Weights of a small GPT-style language model, trained from scratch on English Wikipedia: width 512.
MLP neurons of a small language model. Each row is named by its layer, matrix (gate and up: input weights; down: output weights) and neuron, and shows model dimensions 64-191. Each number is 500 + 40 x the weight over its row's rms, rounded and kept within 0 to 999. Numbers have three digits each. A neuron's up and down rows have the sign that makes its largest values positive.
Before each neuron's rows, "fires in" lists the words (lower case) most often at its 100 highest values on Wikipedia text that the model never trained on.

fires in: "to", "can", "that", "could", "not"
L4.gate886:493544532517467480515553542511506499523564497502539500460508541553431509457499573474539463571489552536472544505510509495516493532547429445535499502506489512445580542495502497450539506433504542492485523625484514436520521485480508521568473483529519550505460412527534443513551511503506495449581473538496506464538458452483578559543546474425484525581562510519433555473476462471553510547509
L4.up886:433493503487476501508481495474511514552486453464499436512509524473503478491456491465495448455453504515474535461515499486408489464510568442533588533539480576528525463484517569489498443558531544500409529424553522505471471482518501564499495514539521552514526456447507447560517451467503519494493535528540505478528479542512461491476560484590518550531514470524453512453561513519524459526510
L4.down886:495492498516506461537522520531496450457502479505476539586471460488514527521525472436581506452463465525591554431530572535511517476480459413380503481503525511477518523537504543553489492447451529499490543505549451499526491484541462539500484511482469571536483476494468517526540521478564532470525459475547542509442467475445529537499466476520463548501490537479448490463560532430452515509521

fires in: "began", "on", "to", "a", "started", "continued"
L6.gate6:481545511458487515515450530477497416555487559475535457478460493414520499506433566454557453523538492476458418464486484474426447563531553497504523542556558510448530569504456493506444498474365491395494606510490466425482458533526487498403439530500468465505399502490406519479534584501431541520488436467498471563508533513515568455505464524470510475511517471467586454536461502490495505467462
L6.up6:487482482497496473519451500451491454449471486489513519501507566501463517493495484521529404562531518439450468474438475494489520515485504514529438420487461509513465506527419504482431507564503558497471442435552530419532436464480461498541494462553456527507492568499522439562526504483507462486505507499517471500456506596489526523534463479446475527509454570454518460502544500509562564481480
L6.down6:513453486482519489466459467491454484484461554468562438476469493524506519597457523501490494498491558502546424480529461429524540509524444509568458489478471525515580483534559520468538532498487528470578487482414466393594546422522475516529496505511499564457557479467567462587555565527544471506519458595557484516508526549537475563494534478431415492546438572498488505515488511418516457521430

fires in: "to", "help", "called"
L6.gate463:533508465467424476508445520471505553528485519478597505498544556496455538499537494505507513512488490523466549506393517508520514529454460528536521516502514529416488532433515499492470447508481542580475491543530464525543438470461537478490503468433531515526504486431548556536515451602576543428539499530455499565503501455488474557493495511517556473480491537478543482464524478453491480406520
L6.up463:468559516513493519511504533454495502443545576464528560529545425445456505531494489482395551470479481500440484579499473541527473516455537429492487498477546621564518479560457496468454540467457549512481464508465457454498507499522430534507557427598528478553492501477493545563480514456501526490529478527455516510464457517437537490573496491550432533486475455560507529552589513500547486455566
L6.down463:549498476481564467455571503540566441500448513459539528497519478515478454480508491554507514579602490578565517434532561470521525568556553560525504471493462549528529505485516518447503609450504489453441507548557499473491506542527495436491424525455443483414599441484439512517537479538487465485543496504504496456526450456447541469495511567450505558475463542482438465536486483507531512503507

fires in: "a", "as", "an"
L4.gate1204:507462495478523503537476508561520466601581556530474542485478503414501507563489567470504543530579512529478489482479558498522453519551504516505569422490493512486550389531421473504443473408526509529495531520506411443560531502588489491501487463504538465402592551525396520513533511543543556484510537511533568467477455504535515492494539500499440516478521546518548460514513483466536528494549
L4.up1204:447550556445531521506554443543544455475455486592534459495598553543417490516516508484505460461563514550539546526553513476488558409480514540513498477481529475499480497486512474523506483504459525548503462475497520534544508482566456514486539465516498492531497537475529572519438535461462496533460510519512558517558551564484453499511566489501479517475417550445475503557484502470525498513528
L4.down1204:516511574478522490600528383456489479509495485492516430506512449501443427561485505537488543436598512502535534530520522552454481447573438501543518524567519557460503509455479489492459533536524433578484491502446535434491559463532526516495489505568480540514528468483490496476442563461550515543530496455508502526488462494500539514454549484512528459528501446527471542466533499547617489472488

fires in: "well", "to", "not", "of", "it"
L4.gate706:512580447573459492546558511504538477447434496452528540537511518502514495473496517493430486494509595531516519475484520492450505496512490541480467534531435605644509584559472565588527473511498450413510498529520538486531526495512506493497495469461575571474465470518470507478511507544500523466498489538546489523571522436519498546496494573454490479536538463510507469496530542519492409477532
L4.up706:438521462472464538488536481495493490525508569503537602514480468501536531447555531542521525539487537483490512442511467501440463493476530501559566552502598595515572554496488479510456454509540558529487546578519471516482507477504521550491559512537486501504501442473517564483491538506497473480404552490506586540485523536490485513537491472470512495431535518466527483434462454459560452478584
L4.down706:506588454490467495418557480511526514515565406454445465520520435477506465509451543551491516440489490488402494485472524444511505482501380476415506452521508407477556475597411478494491562504496473425445526532491511543513523467464490469495486487500515509508561512479517504381527469572465506480505555509480444442495507507498540486496578538521543478519479485519415475427470477545523527484500

fires in: "in", "during", "of", "for", "0"
L6.gate1111:468478534486466458492545562419489539481518533421536417511484498475446452620479522498513528440511511493509504454499507504457456461496503463450480539527445482429482463566523589548561519498485535529469456544505506445460515570471496509508440453549563492468471483527512507466452467546497468491541487485599463516459514495531489579411480506518528481509546468449489477469494526528524545440449
L6.up1111:506587470486490558487518484468532526454513564541547472502472493436490518472497499546502480509529391476517573526501527522426464535606546523467510439450514526466471520524497425546519478559505512488532537514513499470491472460503491497492462470488479525508540502470464472443489495490485452381557564514532537479544492490474470552620527436498446508474567500401503543449445475495508507533456
L6.down1111:534475444455517508503474494489565502447524583481537489502493538550535504513496496411493502549513416535549478456482568550447536523549585440474537448529532533461508494558482487499466482527551469521511506485532534514530527505501471456499552505525524419464533549516524499511469477524413498577515483476556509547457510458457476554546502472514435518514542548518506542426489499522564403427467

fires in: "and"
L4.gate1140:527496529450498534589544519529458463487534456521428444526513557511431559546478466457502573500438478548499438413494482454481472510531471430530539538523467489494492500486475544461537542473539552584531468437528492454505496594493509496532539445538449530514487522475528504497472491449462483411525512543503452422496541491390522514503500497472456515458471447458488511577544518496486562466462
L4.up1140:539523448502455503457513471519472450523521561494493512492542454493521550485594527485562525505532525496491449462542485540506511517478505498440523463499415416428510492544506425429499467474443525555529492537492483469455470493482522412469564545446517579506478573438418563471470527450423495412585518450510488525464428458482542503517515514504499558391455451491479509481515501539528503570558
L4.down1140:472530503542497493413499540468482530446496471469551553580496479462513530510494511484470511567503588504472484513431473402475532483425466466539503558460547492479502518536567443449481407516523440501403471457523486502512506555490497458514486401532468524511512492484541407532505516420541485540455517580482542472489560557478433522485471477510484583547431528459454456504494520551485557528424

fires in: "with", "made", "under", "called"
L4.gate866:490509475495488548441523501448515521478542540425545463421410464587498518499464486436538506534560477495530540486472549515498517502494571575521491538532487504428495488430452493495475498575463467477484567553519448418511558438443478559539452414550511558487481493493495517526484453498483555490532564469531568464477552476488436444466523510529512514473500516482516459502500522516450460473473
L4.up866:486580571515514601465551488420425509553445536525466501526502485455462450478525509483444508495544564479546535485567525467551519530518478489473486489530494461491518524483546464527463552565458547460519443522499419519444437501426494592454437449545454525554518490487484556494491449512492550502446430512553460497445525529561497567546500457515548506468519507460418506492558464439487508483524
L4.down866:453494510555489492580511508577548494500560510488537487541491507473461500502488493495483536436469455472431460444508523514427545489515501523548448449544515572442510496469521487478510570521468495483456520453446480456484473483433453524546508467559531561531464517483500459491456496401477511506511550455448481572469448493449505481560602566486555503507453528486466506478478494511512469516491

fires in: "in", "was", "of", "as", "s"
L6.gate517:449527474572539559559501488536466467552442475486493449466472534523435513541562508529465498454535529550441527464491535528461522569497482519490422471508504488524481538534512546537514519470526504496539453451499510485552476503510529565513460513558493538483475447479469523505577514522570521528558492496556516471478449511513379534489523553503495481420477549554433498503534610531517490500508
L6.up517:546421496486454523508550456511496572561503505505535480482484493566546441480465526502513532431502481484545493506494440442399455522555527540488454444568480519449565521467474518467520468503508476505534436452487533530439552564459437522510539485543492532470514481515446475485542563464515548565457530479512505518449495506486535510378557508572494469572418492468481507489485514461501433554537
L6.down517:578524550456443491459573490594592533540504492515490527517462568440453513576512526523547545534410535505473537490556410514484506507576519482535519489499471486535575457535501477469525505504468482544536490504473465532427541561401497537422519573524430518428473520478547575519565460530471472407546453475466462499515547428445492481521564531555504444560513483485489485607493489524539465538490

fires in: "made", "make", "any", "no", "making"
L4.gate526:461463504500551467505513560502600546438487502478536479487546533528466408520476532476494538473469458498521519499444485549532449496482553510495534474544527536476554570546529443526563429507477458526452534498566502460450462547541520488541531490525509500416520457459489511501469496466481594558487502456477550553444453470515517497528513454520554524479503498467483484502550576475510452508496
L4.up526:568509536535523504495496544496540556547489456514511491525496500505452450435492507525544560509477433478485499435442503426525483539476482527466532460583555506484507508597532491574515438536502548492486520478537470526508472444487531484558536573547501558410530487461471507522479457497512493570508462462491546472433486517475478493541588457481545568432498466439468501510564501478437449425479
L4.down526:493559512534545501535472495510520505462491444532511500525504444492543615498507485551534499462448439496450528525478518523471469521462475524509545490510480521503595427531524496534496476438530545497505558514480485507530511467460519474489533531499443472533454489566512449460517540556406526521461461585502480407578437560509493543552487450502529614501550460559481463479538441489481463462426

fires in: "more", "very", "rather", "too", "princeton"
L4.gate775:442485528512543581574553500526427471460520450502539446551550439460487477484535464525460446506410516417454562550493487465489479464487453494485505485465567491457482537470562466517487479479460548555478468569492494457487464458512480548472512504499410530509517463467591594533491535543514521536493539578578498529491504479499523471460500484510489502460509576505515456505494490521489515495512
L4.up775:471518534558444532512516475520482523530501503457539480493546505576511503511465558515524503556512560464476439535559473544506467467453484473533502490565457549543551443476512533471513583500494520500479464487547479471454552461431455379492463436476530497509529484540446440498530473563580478442482564497461506444495452471462525514461559411438494477546407494496442441531570534423427475544523
L4.down775:486426494452524516513501569532489491479503513463521374565502478498447502468557474505530571501495542543523505470480451501578577447448519460493551473494554460529429464585507531511490507425488471551441534532517434427464542514518484492499542517542535519502538460485400537500491535545476533529504515402459507451552507552494550468517527446536481516440399512492491555461435478455473486548514

fires in: "and"
L4.gate569:512451392461529443460590492546519525524486479535552476475523526503520502483591517476552494497513526514560547493519475520464488461449424468525501555521494570492503499477522442510537508491473502504512496503566473453510527402487483438504450460462505488533464491449507487580549546499501516455570606535536492567531482504468556571505466491577444451424492520563510488498486509467547502448546
L4.up569:546415444528533481643512504551452522558569477455465544495511558483533497511557524489628484466521569511520545551487510511519452483465514531444477494538524432498474508532432504515507492521480529510504480486541405474489518476460475502548580503423421493499470553515456504453575596431484485446469478538523490509503527421469497506517514526571461509504525499499490490493540425485529487491506
L4.down569:475463552442475476513475476456537523502545471511501500607502526475454507483494535485516551566530470578494506528503428484553529438460514533462435533478551506518530446527561489530514435495420551532485496497542473478503547491482509466540549447534410555479449446420489516521418481499541530554452516555518486470501505548449500457513466529476495504532501424530507441513470506543573496507522

fires in: "the"
L6.gate133:491557417545473458493497528474521486569511504500500509485481504462481499503484531522570453470565501507478482522590539566616501559520597487452525483540455536488519482485565524429514541389434493491489433539490455483457464471490515494543511507578505487533592550489511522535491499528537491553523542465514450585492438473446476499526494529514534415446515457510399518508529540446498516492516
L6.up133:594544543514509583531557445507417479450455474503493490543497521611556487492466495464525605435495560504494536492478481570456438438477447433504483429545526509528486532530502454528511469466522514559472502467503513539530443500500526527527513457491548454595487539512466429568478489549576553545489542470598520458503467491431566583554560480420503486499492504441482547484527567487528464424489
L6.down133:486502612560524531514504400519456497493515451499519480486553514522530551519552475502513548435526469499510449465478487434528443507485483420576436440491479517526443484553464486501458505447531490525482600538426465472534524486482528548472439526623583494436531447443553583592489486485499536579485513546457497543536513537471529563539558524478521459441548476487499521515455488555513524546515

fires in: "of", "a", "in"
L6.gate1002:468494438467478542489497448419495505445447482548507502492495541515521521508483538512496500489540453533456520465511460525436503512501452524562484488428502448534553497457507463425543486449525518531489485472486501507523475493553343557509495582477518555457473527476545485485552454537516510507483456507444405456481463476536470541482578564511450487560524482419472503505496515489481508509516
L6.up1002:429451568487476522492449502529595519479557495474526487542468469551576438504564502527455535459502510476496409481430508532524467492506490620545452500462479562520475507546491491448478522484507473542506465519528538486444549496507533539465514534495556527505474607468491530506534452489509481515537502451509515443544549422424501520438544496483558512482499516464509487463518498516474477529532
L6.down1002:582559459506554518544493564499484442513562436487574524455504539469438532483491495492516483517456527540534554448480528498421504485430489484504502562477503449550458452520486461437474493552496498511446503486486523501477568480445512446496480510516485580511568504599492530538531494491479470444515511502581487523488621495548519514495508512511509534492490491532462488591415537629447563414463

fires in: "the", "pakistani", "general"
L6.gate794:502469459455494456435503504458487533518416456450506555524503513549533481601494489493496556449571520607495454498519551523492558553533512505466522464524472471437415447483534536522530479514553478579551493544504488424532544454414482486502484549503499507497602416496512475533467472494527514476535470509503526531448443442481461494498553496491489484477481470532450460525571486571558509508508
L6.up794:473514519502545423484476489489520547506519488444485536544585551466540552464553498466546531506454458559526486525553479464529443454491498438509427456598431533468516502457506472511541462492553467527501451570548476543430487492515465501558473491463546504511464434425589556568473429465487568547478569476515525449492468545456577492534526558523505522494456531546548514456448515545537528477514
L6.down794:507547539537456453506452479435475448476496505610538468545484506483459534497549418534502491516437570521462524488552575413483527519480504480543534493473400538516510534517521578523484462576482427545532493466483466537526498503526525525551512496482491501459452462476507561528493524529511486551484531483465523448426403516438452507554521505605468485452483467536437534508467483546440525525531

fires in: "the", "for", "is", "spent", "by", "of"
L6.gate102:531471520492515571506567505433450446467428536460518572505515532509565500524524521533519531502461507439511480555474483502498489535516556528466545510530452483523499567497553437471478508521564490496499496497502396513501477540549531497520524473565521534501492452534526517487490489516544492519426497512554480465484530507480529481518478416506533536452474509494478491440512533559412477439578
L6.up102:569534571535477510518494461465588544457509513451415496468509441488541534540466487493476578483522499519473484427470454472471552466485390490443510448545483528563562498537519442458441530565448476482478463519555464586536559547498473400501533512503485524408557516471451483476583420493518415542407457511505522422470503574514517561529512450463566485470476569464500472420454511509490481477513
L6.down102:522561482477554466519523527494444498507479577500495481527414476572485413494517505493521470497482477538472499492499490508480522592526495508438595573583459483476550541490609496492492505524446531469533510463553557489428473521546456467471597508534536472503471499516556446446455503492444465464515434529495496472434495514471515519485519496533457549490491499562515435529500492508470506516529

fires in: "of", "for", "they", "control"
L4.gate838:473595555454543557586510472492525520460437449458506542531513491484629525487526495491488534538509524502497446573517552538506505497527397468498520496550529545532474477527520484510372536513518500441580479575535542499477503498505570558440528585486480496569490564427525480540553550488545483501526558496553515529409467562551501449477484463509474580496468491477511506476446543504515564464477
L4.up838:464556487488479473508498507452536453449437493508486534466474425498554533468522497476507544537502514504499492541509531503504463484505454468536468495501501485475504537477514552552479513532530522549521477523559531575507540469518498523473515510503480519528484522453538585487520541527491491478511496509510469476459477509491572487438517490482454447525421551485504486463560433515482590567472
L4.down838:543510497533472470461437490510490552466554530508582498506476553471455497512488524546509514513426519586495512427487407464496493537474464505560509542504528464500450466479480450560491489447579478485481495567518488531496480576503461493460531452484513510583484481458480551528492454508514472498558433498459555516494559519485540533506507498545471500562519550436503576544565548499500469513492

fires in: "as"
L6.gate1042:521538424484460507535522551432519566573447541486438409517416505598457492520549537537464549511504535514513460543518536510492433566533513552560550478480485515508571517551504471478498497517519497533485550540496483493480537499482559506492451538458503469474485536490494544517495505503513554580545466484450545455431489506528450410438544443477439560448468496554454489502552516487494417512533
L6.up1042:491480508407531548531487532443456425530470536487509483534466486485553524543579469474487577490469489496496439494544530465510474527495520576467472522565398546473436575436525483449506515452448489554509442531520538524508504514494442563458510497516526523565498449501495519497530524529529519455489512533476478492447464469491447540506578524532482559412514508497553518586484446549502425536516
L6.down1042:516531478533482539519512476485531507544497565524512510471500557450541517534512515402548515526519508457530469531546487544491447484485489467485438510503522567517497426506495528471542505465540460496474519491484500541478481452481496495490407564474554544435544491440515521435506467480594548579486462482493542511536521528502497549529544460543465533517502460484471432453484489498466493516480

fires in: "to", "of", "from", "into", "over"
L4.gate1247:504436534508508508487446548436510454499404421491548503495467485592547485507535509451450525476483535482496508419569506446454535507548497465534465523487559429442516563563511534554505491407490517549499451471486501493468499494538453462460465516503527488486450554550464495497487532444483613438526440491586494555481468422524554533555438478472488486444495486553454491552536517543487504452538
L4.up1247:457532557477502480560465549478471412491498482528571495406558495500502497472511536417482476557518534495526500507497530464519477544513514476462493516470548530497489426550492402464456492484446517571441492477481482550534475536464501528537462580542477508470482544491537471467478482522510449474506569518570550457523494539457441405540496503530531475464437542539436476517519558479573528456555
L4.down1247:503526514502467469495448505467497387474480479468544459507478489548443458477506516516440500500516537567518493408426482416514483525566458487475453460499562403472456491451555533436533491497494445551435487450497538556468508461478460551509441468481544447538491528487495532470571492569530515528519484521606522532517491521554486478472478521516523492507436557574522467526416528545537505555533

fires in: "of", "were", "among", "the", "for"
L4.gate588:509584540518488522548478520510480486525476434497461511557468491498550481439518481508524536531477469471471457466488471519573498513520501513408508502528486495463499535515477448512527432523474497465476486508555581383459496487539443512441518595524494434501518472501475533582520566481545514522521487478557535497613541476500542473466455492521516473503516524462506491493507492554492473511515
L4.up588:452553446520496479452527551467457556542447456511514422461457499535522483505523574454500539570548546505519518439519544501460551484470484500513504508464488519513520502592609502453496502538564497474495480504491444487485517468503487436497539491389524416494519536492462543467437571507487506588448474412513454508511535514554467497463456456571497551484555464526563415507461558577507522534502
L4.down588:569533511476535519454518491494499554557566494479519466530512536532510522458409481491477443549486555479511455497461532486470442458520428573542473516495495524527485562543592515518452482498392444443546488487461431430453466577513519505484518569495491510604484527442524472435487556535485512522498465534525475475491492599552460542533509457504505426532521500495403540489446578492479496496521

fires in: "in", "the", "of", "on"
L4.gate889:510483506523525454451511510549468529570435496535575553479463507511476548520464442521494545514495476533533496439500430575471529481514388468469485478474484482463564491435404506601581496489501407479505439517494479478489498492468457588492474497555463446381481493453517429425492486537519533482538528540526498534568501487560482565481490505591504498528549524446494526477491576492514568531450
L4.up889:512470542510463558470498464466521488435442490438527486553441495498454536530532494452479504521533544522529567540456510574556521450539550497445503444533431443517526548493508471428489485457411496527545542431449514503503507438468458511541473561480502503478479530574451517540551439497467528450459492457522507546486448522505453436462477452471487547473485530474510500483447488485417521506511
L4.down889:509512466495508529492521485542540498497472509515585508543487486455461522483510388503500451563506412553495435525594525469445499502523483631569521449492481515545531551513400452392472508578499488509478600517505472528456503436532484531499487457476457487479423542488487484519463510452443560541496501483455454467488513528568511559505463473547543492547576498510498484466468566523471476572629

fires in: "and", "as", "from"
L6.gate627:560510436489476483467464464544575567474486469484515482511482402502497505477488529421522466426458526562436491461476529503500533499468453513624474484500545502527552473427434438506479508482501487563524491510500570449483453529596530479496526491516579515447503506454440486485432484459472524564503453548487512451532489530512493536558525382441506526502466541470472462483431478431482527573531
L6.up627:547484581495491432534579520511468450510484465518529476508522527504480528526512505461470459502535469474497475522524484471509401478471541482536505577550507515549431566469478560530512556498506443498525494527505579455583507505497463525490561415522455507535468451581510547484540540590418469466493529459531508459487501500488567498448522507424518445452448510373538505558547436449520494436503
L6.down627:466524588504547525494494494493504512500497519505494574523453488525489497477512453545486503475593536497542508551545495542460497605526473485505523446547472535443477551483477408504501548531546488458479488491505522564461505519562502484444522498433534455391450494552482472502517497515576530519477555520481522522493496505489547494483501477523434498470494462525477510506452546444468522596520

fires in: "in", "played", "to", "studied", "a"
L4.gate17:412500525551538504516576534507516528446506500454489466501462471525478535524441500517520474535535491487435517492469514498499456499611482526498497512552545483509503466485432539586489513514483423533478507523429474477552485529525505498551503486548453515421474457490509389510503518499515442415456439539587557427516506497434447498502536455503488581538495501462496442483473549524473508537539
L4.up17:508434481409485566535461506472486418499442567591443498456486490498460499578462507540495498506570534430484508476510511505483551502510485430441482470485529545406513472520561484526491451447542516543447467454540550448514477480508495528529431525527446482451404556537511547482543493499502465497437515570539456526495440530466507539441526463469498544475551520498553487559535491543481510456488
L4.down17:470520481489529510515498518527456450512402515524488512526459475571513509505450548486552536455505450480512635461500474508507480495536529563490498511477460421480517519491468509510471445457495493598492509482521424456514494477533492490492505569517517567486475495551487530502555450458569515546470429530467553431471405553509499456488454533560513495543536484502567435576476493502496469445580

fires in: "the", "s"
L6.gate572:466517499480437528475522453494429506591450473438400512455507466503450462489522563501538498463496501550474462477509511565460492494571514456466591433443501476449528468461512508555576526480498462541483505529556486502493501532408535507492483547500510550472495527530414498498442497415528469504429527512568533535506424449472585372462560497458526532480473431527505509542432576456494533453495
L6.up572:437504440540459547472474506413504519590480458512442535542499513483515504439474421542459562444549468459529478506561473537410475520506489488459541461545495570475520499452504544494556508562474474502479574502527549516512506468467532522506548539511478472504466513495484491505481529516527490488462483522503548577458478419417548475508482492567478553562592520605508535445484557576440506546525
L6.down572:447440524466414560488509435499564481518482441510487633479493506499424533453525496432455513473488498545502485459544490487506490507490552459433551417516435534491466572475514490496488536514538537496428467440511439517524456496484535511504493501499468522568512508581504429556535473417442522597482466503431488404524556529469527506575546449538502474511480507563486507483501567550525512468441

fires in: "the"
L6.gate1258:540488489526482495470520534570525488489491522467466467464480469546536453496520418443482440433558536429491526458561523525420458503460444521491545488524487502511449535533484451429395490470495471418507523482452574496480485498514490513426535510603545523460435520508492462580517444471490503611516494453474525453511533551485518469484520535492533522493435489454486541528473561433522479517503
L6.up1258:581454561470488492539532512477517553469549432464529508484511547524494532505484486532470516489560532512492476483549507573494531436451496449569453460538555512502471493450484517455524472530473421490531499478513499533529543461497565474486435558518498512485492479516504485520508521577508529536474487410526476594493477463494458513526502516493571567454524510470479577547517469439505513517461
L6.down1258:507467558535511532483449508468525513489523451497510475544452478483485561480462430566504512532420455458530511489466501430552539557539569498509532513502513603444529501539481482495526499464418544528483528528505522482441547524509575564459519542485561471547476501481558550467489548493512456446519486515483481505472541541522511385519516585557490553579514488513543496478443483544534493488525

fires in: "in", "of", "on", "under", "from", "by"
L4.gate1123:481602505571495580443521459568524531432472503482526561530590507511531535520457503512408589492408543563465496467561471497546453438516530584546466497553543526480569528533467466466484478484477476520419492531501494484460577514526417484505489485526498488506481452475469499429525468539549525514484558490471513549513426498497569537507530473454509485491581475499461440488608501526420467488444
L4.up1123:414516557545484522482445493564465461393488502483506454478491522534496479567488594515459540533527583517544433488510480527473421502497535507502510531507539544529533491506502492520539464460516480518545443483558531486531488536528549512500428457467421499482515512443558459521458575476480487495508513576394502466439515494533505557468442556514421544437522469514582528470492551448588561508526
L4.down1123:495522451495513474526509486557530456444534496572510449472424574479489536548557502408452528440515501534475514505483609538488510524514529487478559474520520566459413520509557544487461510496441561541514503448450448423478589464439438537515517524536504521488465506504507568540475466462567471488520547447570494511497498547494520501567508482510481517475486540555493467516541527490446524469518

fires in: "by", "from", "until", "since", "of", "before"
L6.gate765:499428502484486513420486481506534511492484524464529499551500574523568430471488546452530497521496518432500513542492470490450470494444495539522508475516489548508483484469452447481536425472398484530453453492412451590496467543542555465520562481565468465471556478537466456512598506452462467494407461495540469499538535559490534438482512463471485570542498555450524525529512512527499447516541
L6.up765:463453518540535492547498502468590543513527517513514547474542520412564521528506512504535512484529567444455532451438492468467469549481547508531460481530493471467466608523541527530535480526570522576475458481553422503563492456513532502516477493612495496544545510574510533481542503510460496505510489505539443478442522568501466488538509529489527563577454524536483408497500484545487528551539
L6.down765:512500497487441519459555483491506521511475510440460530481421541540536493561474439500464399513492557444582549534494591482514524428456494501506499539494509551583560537540431461473496457497475551576440448509529527466387541493492529502524563533548530466466508496541545428486483487439485533524534535570539456507516497490503488503459502498434432452457491529543533526529469473471471522512511

fires in: "most", "national", "more", "very", "regional"
L4.gate469:451534598441545575461501527532572513582516489532424514567506520521506486515567493509472553527510465492560503564464526444577441500499527453476482483516523545495448457427511484517523489451500565513446527570471551549543532493390535523510505553534475467521521531466411509538495539464409485592595454537486586453514507507454526494456517517453471510483539505482500534509459505476484490475510
L4.up469:559495506476495541459474514583510551496490524479500568520455478521496484550530508553488563525478523511523482491489526596468481446496535561523486448465475556489524480484498478433560446482496437552473553502485489531484469537449568483407540476513532468497633462418501570455471511453502535516521559504519467502450422517522515491487555522440495504456529529454487557441442477508579444485527
L4.down469:459535524459510536443506448546605529562484428482437461480507509551456488588489409519512525506528456475500497542514496497504535462507553516501535459540429485476506489511557425475504475491519499507472529483422547444498504514513534497601551456480574511495553494482460499526505473481475459509493453465461527421524420548473450479421497519443566555494518433515517558485471467529472471493465

fires in: "is", "a", "was", "an"
L4.gate505:486554538536478548499527476482500496525466459508471524465549456443485527489495445534546518486503567471474582496506572433486452476534407494484513447437488467474482470512414478528483588534517480464453495467477494473531529430489470548434574446484459463461494508479491488599441559490525548438487603525490484508466516539455589451472434469544459455561542459517479485486452495410469561489517
L4.up505:496504525530452558531517480441480429533470513523482508470474512477434524506513526593591541471562473447499447512475477550451485451472460443481495485432541466487490480506537480528495415503475526555420453507475482445483594507571436481537472480498470496533522523537562527542499488457518483477546486534458554446523509573516555521528442499423492504445430529531465461496540557530542563481446
L4.down505:493559488475528459457482463505456522466467502529481488532508471518492497577509465486544547517498536483459467543510525508479500445541542445495461448544512620466474486483485569439474536479494477502570488470555505553456540517468497507513473561517533520520496461429521535442515507536548540494556464408522410487449548520535543505434443534511502632531467437469469520455452524587487518407488

fires in: "in", "for", "as", "at", "ever"
L4.gate996:547526445453486516524495511455534539545397425486529514493486531454478501467576499471368481523450521528471482539551540521520502508559483462528486478415500550513471462494548567499423491508498496501425516454472474496436514439494488471524458457542453528474452468509416524547529521504484544457516555483624500487465530562572538543442557489516486561544492484485490493463498577453526529552521
L4.up996:523531514474488487523527512483462551436512489502538510537496534580466553534466481478548462507487571519596540529543490491549493477542428523529478544473551440499597487465474468503510542450459541534540525518541524539479539494512575534499521576585494579505559530496422485489454523505541473496506441527527436484494449533538458436487521475502472540464511545537412513537504464562527505479485
L4.down996:502506443442531444575468517406475416498544516487510524479466452481408514536542469482566358502559478559494477476529506508491470540530494519470504478470542469486563498524500569480517484533486542582510482466453447491506520480448489536568531476479492500509503548440477552437481467479477527465472547561473491615453430492540493503512505507502562490543516413477475470464539444531436492522509

fires in: "the"
L6.gate159:496525509458459494461517445504508503469590512516572453537458515531537474532471418516533477561521447511556529489486551473492538530487512498501553488448451449525566552505590448471461502495515550534524508462441456530468511432557463477465528512531514595460529517416458489508521552480481516492546471514507554564455464580549495460487497542519538487446541506501504559536590510512457514524580
L6.up159:539461505458531481519538553501496478481485538542572472505455591480481581447518505407473496505549477482544585454470511520541499504452469481482463525523560463474469547585494443480497408485485529469575569550526569607559539545524533477487548435411482444526543470539441542536527501565477509440492523502529507561527553542478478577553531481490603545534501574438513460556508517494463422445530
L6.down159:516564568469473504574488421435426516441480488386496542538599481480455525502443476479510536506505548552539494534461493526474450464516519514585450532505429574401501553492511514448416431522537466478449473569539485454468511410532553455526529507436478505485482519496474515466459472525517466406444548443486472554500548484457550474460458516528591499585479431511530557515482512508459538610484

fires in: "a"
L6.gate1306:521476436476476479465442490467509516525446554604540512542532530529516431490457471525501469532471506517481458529540551485524487516457571498545513493533515451513508504481467460506465516497541511510552464509508395419465515458493498525571516472580456565516589506414494527505536499516473601484517516542572546493521556508509485527467499537510500482547448495490472493574537530476513438500434
L6.up1306:540538511502428534521516429494482453462454539562528445446584491440451435514536525502506501444520525447471458530585537563553502442425437525476452463447569546505465548497509490470473506537470516521497505551559474504424500549470464544502495436487525489515525499507500461488522503377453443495481561556618600482503460557528506511472494473469555537461531518504519560559459520473488501511553
L6.down1306:497495431535538463466490514501472497488475469586496561486475574551487453482456492466477475490490540512529521489503535484521517613573560530505508406535517507487494504471526510478497470517474495421449526500550556452441499423500466545493429470582414463510436456499493491453456490562544530487480472507435507488531467466465441535518474461502562554511520387434530497435505534501481455500462